MLP neurons of a small language model. Each row is named by its layer, matrix (up: input weights; down: output weights) and neuron, and shows model dimensions 32-127. Each number is 500 + 25 x the weight over its row's rms, rounded and kept within 0 to 999. Numbers have three digits each.
After each neuron's rows, "fires on" lists the tokens most often at its 100 highest values on Wikipedia text that the model never trained on.

L5.up709:456476510517516494483486484523459461485498492478475511474516517514544505482520502549519510467481488508495459439478458494501456516538505520460440519488534479499509549537509473535480494491508487503486537503475526481541508499530488475522533491503449502510501464521520547533475471480500518487
L5.down709:530470511479488467496500502472543460495518503510501539513473463497494539521457520513529508503498486463498506502525476515474468519469526507479493439442484534504501513486521508507488478499473505425503490528520532466486463526484549449503528501482528517528498511517526481531493520496464472484
fires on: " |", "==", " medal", " season", " was", " census"

L2.up619:478460548492500501472485490462491504469483541466468469501503525563518495493525470556509523524466530484493524484512495482490503490503474486509521456510490513469512552494532487495509472509521524507437524508482499469502484462534494475514521460516464539519541485539498497509468523503463465498
L2.down619:515442485462529494495493478465524495495519491499498511466481479502487453511505488537540538503477506504495531481494454525491538480529505492479468506522516535515495526490533485472536457532486481495499504512485499457501463456466506499520483525497544504520520500514474492536534488545469482518
fires on: ";", " |"

L8.up216:550436491495496517510487527503473497520483528503492437514477533518510445472482526486539511467508489477429486534513502494510491505521489483486485530437480484496535540509506513496503505494483532510449491532523540454509518468514462492540528511476487504503530507517498500559468483443494519511
L8.down216:518508470483487511476494528512484492503513494461496496464498461469475512490517485518507480535494478466502474547497503483459530510506448508537494486503467565474496529505505522492513458507477515499505486474516507496476506487516507507505461518476467518515498517560512462533489513525499503515
fires on: "\n", ":", " |", "s", "S"

L2.up15:486489496496532498535521465495488443465501494465479495501528446510516494485506481525513567521508494514493501482494487468486507487512475475499526496474520500477494481497502519523489474521472457487450519513472534490530516466471514531461479456527504514497501504518472516511529496491511523539
L2.down15:512501486476498517485499552489519454489467530546512535506521513527478524497497489481482431551508485485520503477481516494445542536494495575541475513522490508499480482492480479477520528504513486508534517486533498481510500515515533519505503453511497491518485487499470529479458509492474458493
fires on: " this", " it", " This", " each", " also", " itself"

L2.up677:473469532500444506495462527511490523498464556505497444518512516536509478504508497502512503471474451484487541499484476480504490506513555451468496462507500470506527518517528510474518524519523547525486526493517508495522495500527482442528552465551505501487487522525549490506475454536473492466
L2.down677:508506441497491521481477499466514491519528467478514498504494509501492534492514494494500533489450506475519515497465461519483522509532503499474491492521524509534513491556545553457505479507533474527490520530473470490491529496493482460505470476488505482516495468453506545510476439489497496467
fires on: " 0;", ";", "\";", ":", " 2-0", " 3;"

L11.up465:495489546544503514477433497498504452533503492511514474493430479515505488495527476504535518492506529510509479510497490472502479527518455447485519529475501532459481523526524499485491511500495545553497514564494489433466551472510498532512532489488492499549488513518508512526478506488472504449
L11.down465:518464500495494481470506510520494524469545526471512527493509520501488480443489510522475499460486513512483491544483508527484559538524523522492498481528497531475523489505474509488520525504530487524477504491504506516492519518462493467475451496496510506482494491527498555480504492495524484519
fires on: " United", " |", " the", " Northern", " of", " South"

L3.up479:436480517469420476499436528483482496525498575498559472498497513495513476453519520522516511484499515503489527495496448471489518489508486518457516494519539519510504508579517488454524496511513522503508497502485521494477534492495466462500486507509505521525513501482509503501430463492489508517
L3.down479:492503500492503487484461517516496497513473497461510520527545556528550497508543472473498488482514498493504527499465487439455498560496520517508479515531504500470509488473496492506532510498484487457499524444490480565484488523509498528511494475463483523455491480492498462501447483486496509492
fires on: " |", ";", " details"

L9.up476:492511514501486477512481526475523470526480506494509483508517488505502490468552500469499535505488503501516532525511511514508531468508498487472515489497449483506488492541507491448545528479488539510464528544539520495451486484478518458458461475476496496498504528458518506481420445498505559482
L9.down476:503502555512515493498488532527487534484467478533479532521491511526520474507478500509482545484504478485508518513490519476486527471519484462478472526493474452495529461499553476474480483516487489484491522493488475516486497530512465507506471526486474495515507496480496471545516541437501508499
fires on: "\n", " (", " =", " |", " a"

L2.up176:446472531488477490473494525526490473514506515489502481497458502525498484505494442561509509519456549494493519493522515506516489476465505522492478512507473463472505488531528511533501468492512534565473514499466494483509494487523497504518539542511518512559529505560477516531500515472485482527
L2.down176:443502443471502500494474539531527491534507485538491500524492532498509532486483490507465528484500578548550502518505509511506484488472507498512452574515509507500493481473478516504510478509512526464507474472504478506487484516528525511493465455489562481473528514506477525512501492529485523498
fires on: ";", " |", " George", " from", " 13;"

L12.up733:479511527518493501510478486491492493488477523487508513511544493496506466471473494464515500549521538494518484513504467495484547497488464467476472530455497508519506541515491500518501490482501512511491550531523510463504535534522496522480478485489518516536536504512538519522447440513501515489
L12.down733:529451431503511484493467515498488506510551542498509522469512471525484529456505485494499489486474528532493534505490506505493526488470486512498498533499496522488494508515435539486531458499519507522501448534499529500516521479492527479504517503492510532505521490543500588521498509496469473529
fires on: ",", ":", " of"

L8.up420:499502534530471499534529505477463516550446513493470471503521516506496512492537504493535507506536505522504525509491531470511514480484492460523454555500486512495484521525487503527480529510490515554510531547500541455486528514478471502449509499481487496526534549486539548525504467486472549490
L8.down420:520458520494505522550494479526508502481494539474503488483525445500526445497478512484521507441522520538466466479475476482484541509480474514479513485505479518504470501529432528493551466516500483527507492529504544467493497464483503524559474471501503503508493500490532522485470506519439514495
fires on: ","

L11.up735:460512501529487431542471506504509460530484511493519490463511442506506485489478532544492496490493511475496506510501422497495495477506490518451482506525519506479500493493511488473450482497487528560478506508523496517511524522484509509507521475448539511501464504491518536498453468494540513552
L11.down735:497493540463527504531490502469504549436475455503531512535517536488493473503484466515479493482515513508486499520493492464506532533536491546539552509490509519428457472513496508493540487514475517520485506478511500494497464520455461503490496473492491485500534523504487488484472495507507493493
fires on: " was", "R", ":", "|", " were", " |"

L3.up727:510538498528543480499521460470473492461506477488481500486481440465524526506534454503522534511458501505500515529522515476545519496483493473500503529521482501457559465531492539513509494472474461491515532527494508494530482496506518521484506492481499489494545519441498519497506505480495467473
L3.down727:494518514462466494501527447512482481557508474534482494473536521485502506471467490533494490510496503571498502511484530521518489537530496494481481485496502523489483540497486455520474499517507510520512476465483513566494509536508534458537497481540528464490465496519515531507570521484516486531
fires on: " |", "\n", " —", " "

L3.up764:500509550465546504481499478481485476478525493527507496495497440459496520513519494511495553520499482498514504488524497489532498494466505477522516488480496512469506467553523481535482501477490518494533526553483493468500488506494540493484528537512507523480518509474469503501486460508498499513
L3.down764:443539514502480521492479517548507524576461517550486487497491470522528492482483490517502484522541441563483488519501522484512464514519483550479502467487503512526517483540522506498495514479534514476448498485482499540478484525517538506501528453518523503481509528505528498541530489491519491536
fires on: " |", " —", "\n"

L11.up243:475497499534455482455490541452497472536507489505495501508487512495518505480537497476475528487463526514496522509503515513500537515495483492539513547517527482470531508510503515506543456508480525474437530509540516493489499530540480456513492442482523513527528476505484537507443471489500513493
L11.down243:477465496484524489515525516545497540465463539478552490472513481498463529479469539536502490470508467530505473495474504480505479498509521534439464479475492519523492471488527519512499517487480493495544497445494526470501506503452524506479477520502516528484506498517502504496551479549519481528
fires on: " have", " had", "'", " Kill"

L12.up626:452507526451526480458526525511503497499497525447496505476526458488551487471474502499502489521522520505530494510525524527487494443513450478569478499501494467481496511487498552529505498514442517480477508513481548523545540498530483519475508506505491487471479506516509524508515506500482522559
L12.down626:544523498497493462474503503477571517546444469518475477490523530506517514490524460488474462507497490563461482473509469488504514469533497536524506484553485495479477521501502457470503481482526490505509507521479497483519487519472472487491529471503523525514513487470453520489503459511489512463
fires on: " |", " place", "|", " and", " to", " or"

L8.up657:491432540492479495522481471522480506536488470503515466490470495470581483512500504529526464482520525494520477475504523473510467519538467498529482518489454449495509505529487505489440501500511495490487521507476543459525471496507484526507502499507486502539504494503514526495478474502504557505
L8.down657:512511464495459503488473504481479515528490507500496514498525466550482485511496493455485545494458495485520454510505447519487493483502485501510529446509539549502505509442505521485514471513556573526488456466513526498520483494498525506459458540484510510536508481513541521516522495486532496481
fires on: "year", " was", "s", " |", " W", " his"

L12.up129:543476557492515481540513530472455459474501571490511535541546496531564543492525467515488514509483530488521502509518497485471490542507480514528473521492520473483527508517518548528469479536480493502491526486493494464539466506502541486529540488519448473480495525529503516520516521497500525484
L12.down129:463474457503509469463517502505484499523507503497534520485510492501547499520512516513464525472467502451521508472501469516510482503508526531522490490518519477509518477507557519455472479515523479517541490467548456511496435527518503511505485508509504507543483487507513505480509490545506503500
fires on: ",", " |", " 5,", ":"

L2.up6:458454553505512504514487509426464513500470496487485488505480513523537506487526500538531528508464545495481513474504449504485500474494495527507481483505504503498521498532538512552513499511460524527497500491474538443492503487489506475454539529539480516529530470520528527526431489477490482502
L2.down6:449495535487468515464486523494525489502550467527478534501441532514489515505522468509572478529524514507475491481493475507518510529483501476495522539497544481466489508470498489494470492539522546459510502482476450513535485534515512492458485507456533488513513474534537472494467533498478515546
fires on: " |", "|"

L9.up562:493469531520491512519536451454458472477494533542510519525475500537516498490540462514546527522529516497489508498512515487514533505454512508492526513500528522516490493469515521430470519476518474537489506560494505472534501527522531482488495467480474499506492514500521519540510505504460527498
L9.down562:493466465496480530472502425479504513502489516522499522495508517517464526508531519528489511529476514495476473483487516527534528494458535521498517441502539515522495454531476466454481487507504490524511495511497534494524469505509456494457532456518521526493527511508521448506496503501520540498
fires on: " |", ":"

L10.up520:502499530493502510479563518517454452459486543500503490551525484485538501494551467507503527506465491486474498485505515478478505530484486470499531534509489495480474496514515507523483511493496536486515486509475494428518547483469518482506532496506455549528467559508521514484509519495514498500
L10.down520:460528476438492475521536444500499530488495539533533488463532496488466490505501484503472508498524503491521482481520485517502489493511514543478470502478563509507504526465495452474512470526493490532512497454486512474540438538505491480487496493514501512494523493518504508531582514534491516446
fires on: " |", ";", ":", " 8"

L5.up702:492493504473548490495531514532456486477505527517488479503509513524535499478548434486520511489502546532504481460515534531491513487476496481513525459472482464524474512463492515474494471517446465514483509482485536453509513464496502479472505470534493531527486509477532519487538450524471542547
L5.down702:522513551486481476436501503446517515484497453514507539527496485503497479466509482504431533508490496480471487537472484510500501468523509515518462503477503497519498522504517493479566478492516503515474538492518460521456490504462477512460524484484560519515546496527471540464516499512491489539
fires on: " also", " such", " addition", " example", " this"

L9.up532:497466505503501486476520483485481506511495445504485488463506512517493475475533535477533516502510506478489520537504499392500484506471540496511477512460508476486527484517496545483518466493504520499469509506507541500461486502489507471488529525510473516488480538501482497509482513526497545547
L9.down532:512537509556489503491486522480497510519478478504464516500496471493540504527459495530464487479481491480489490431468458549483504511482450471505548504534487508477516473482493514474495528502511493512505489534471467523492520533524473513522487460510534537522459478492523548493513513533534498497
fires on: "s", " |", "-", " to"

L3.up302:497496494512493463494449550503507494502458507508531486463478495469515491481500520541534480520479498516469525529510505480520521481497527502499497518525482502484497532505502496506499492487502526543496513538513468459515497522507493522530519508552486502513526530555479501548471448474477493483
L3.down302:487484434525527473520506530489530478504521526480452489482510521472500482487491515544484503519516555525517489483507514475503463527533489488536507532489476507453517511489451554489475511520477531507526517508499514493491475489543456494507460493468538483505465548524480484472508461503458531521
fires on: " at", ";", " from", "At", " At"

L9.up63:477534548494487488482494503488466490517513507513465469493524449538519463473505483450505533501527489450499542515506540486509491485540508459455515487509501462469509479513504510522539537481490516500459468531506523525546499527489507518479523537484528558492509515503534527468485535504545486503
L9.down63:499514532509528545494475486487535561521501507462496532473547495487517523497517478509491468544501490490474471478501451547493480528505505511543529518496499507500477499479523511501475516509527479475541525513479467467466445535455483503508484523516528519471477494499488516558556462520512505502
fires on: " on", "-", " |", " by", " place", "age"

L3.up735:464490527487494508464498526478461475487496507496515488492507501431506506495491475500487532519492553487506467526528509493545475489466523482502484535496527493500517481564517468520483478481510531486562489525480491502504466512499524459508530489534462503511533509489506518486488500531471468527
L3.down735:468497507534471517444472536516494510499464531535513468478480533542524502487522503497518488484502500504492504486468487499527459561537491475541495521485452515530537490475514514517500496481534527467470450495481515532490518534515491508490532461456496478517504512540499523506503531524483459521
fires on: "\n", " |", ";", " 18"

L3.up523:472503489496504432467507496491464489536490518468523461518485519499485462516509522508525463517477514481529527476503458511496502486547507520507512463495541532470534511484528492486515469501507540497518480504519485521482506458513534483507497461483494538498529502528513506527432471498494544496
L3.down523:509477517489465510485506483525533509494522518481535512508528539554521499517493515497528487503548510484470490542472538511527432506520502505474491521511469503501473471520494504503525499527558562477469453473506509539492522503463481517493523512447506512495506507491526530463488510526514488491
fires on: " |"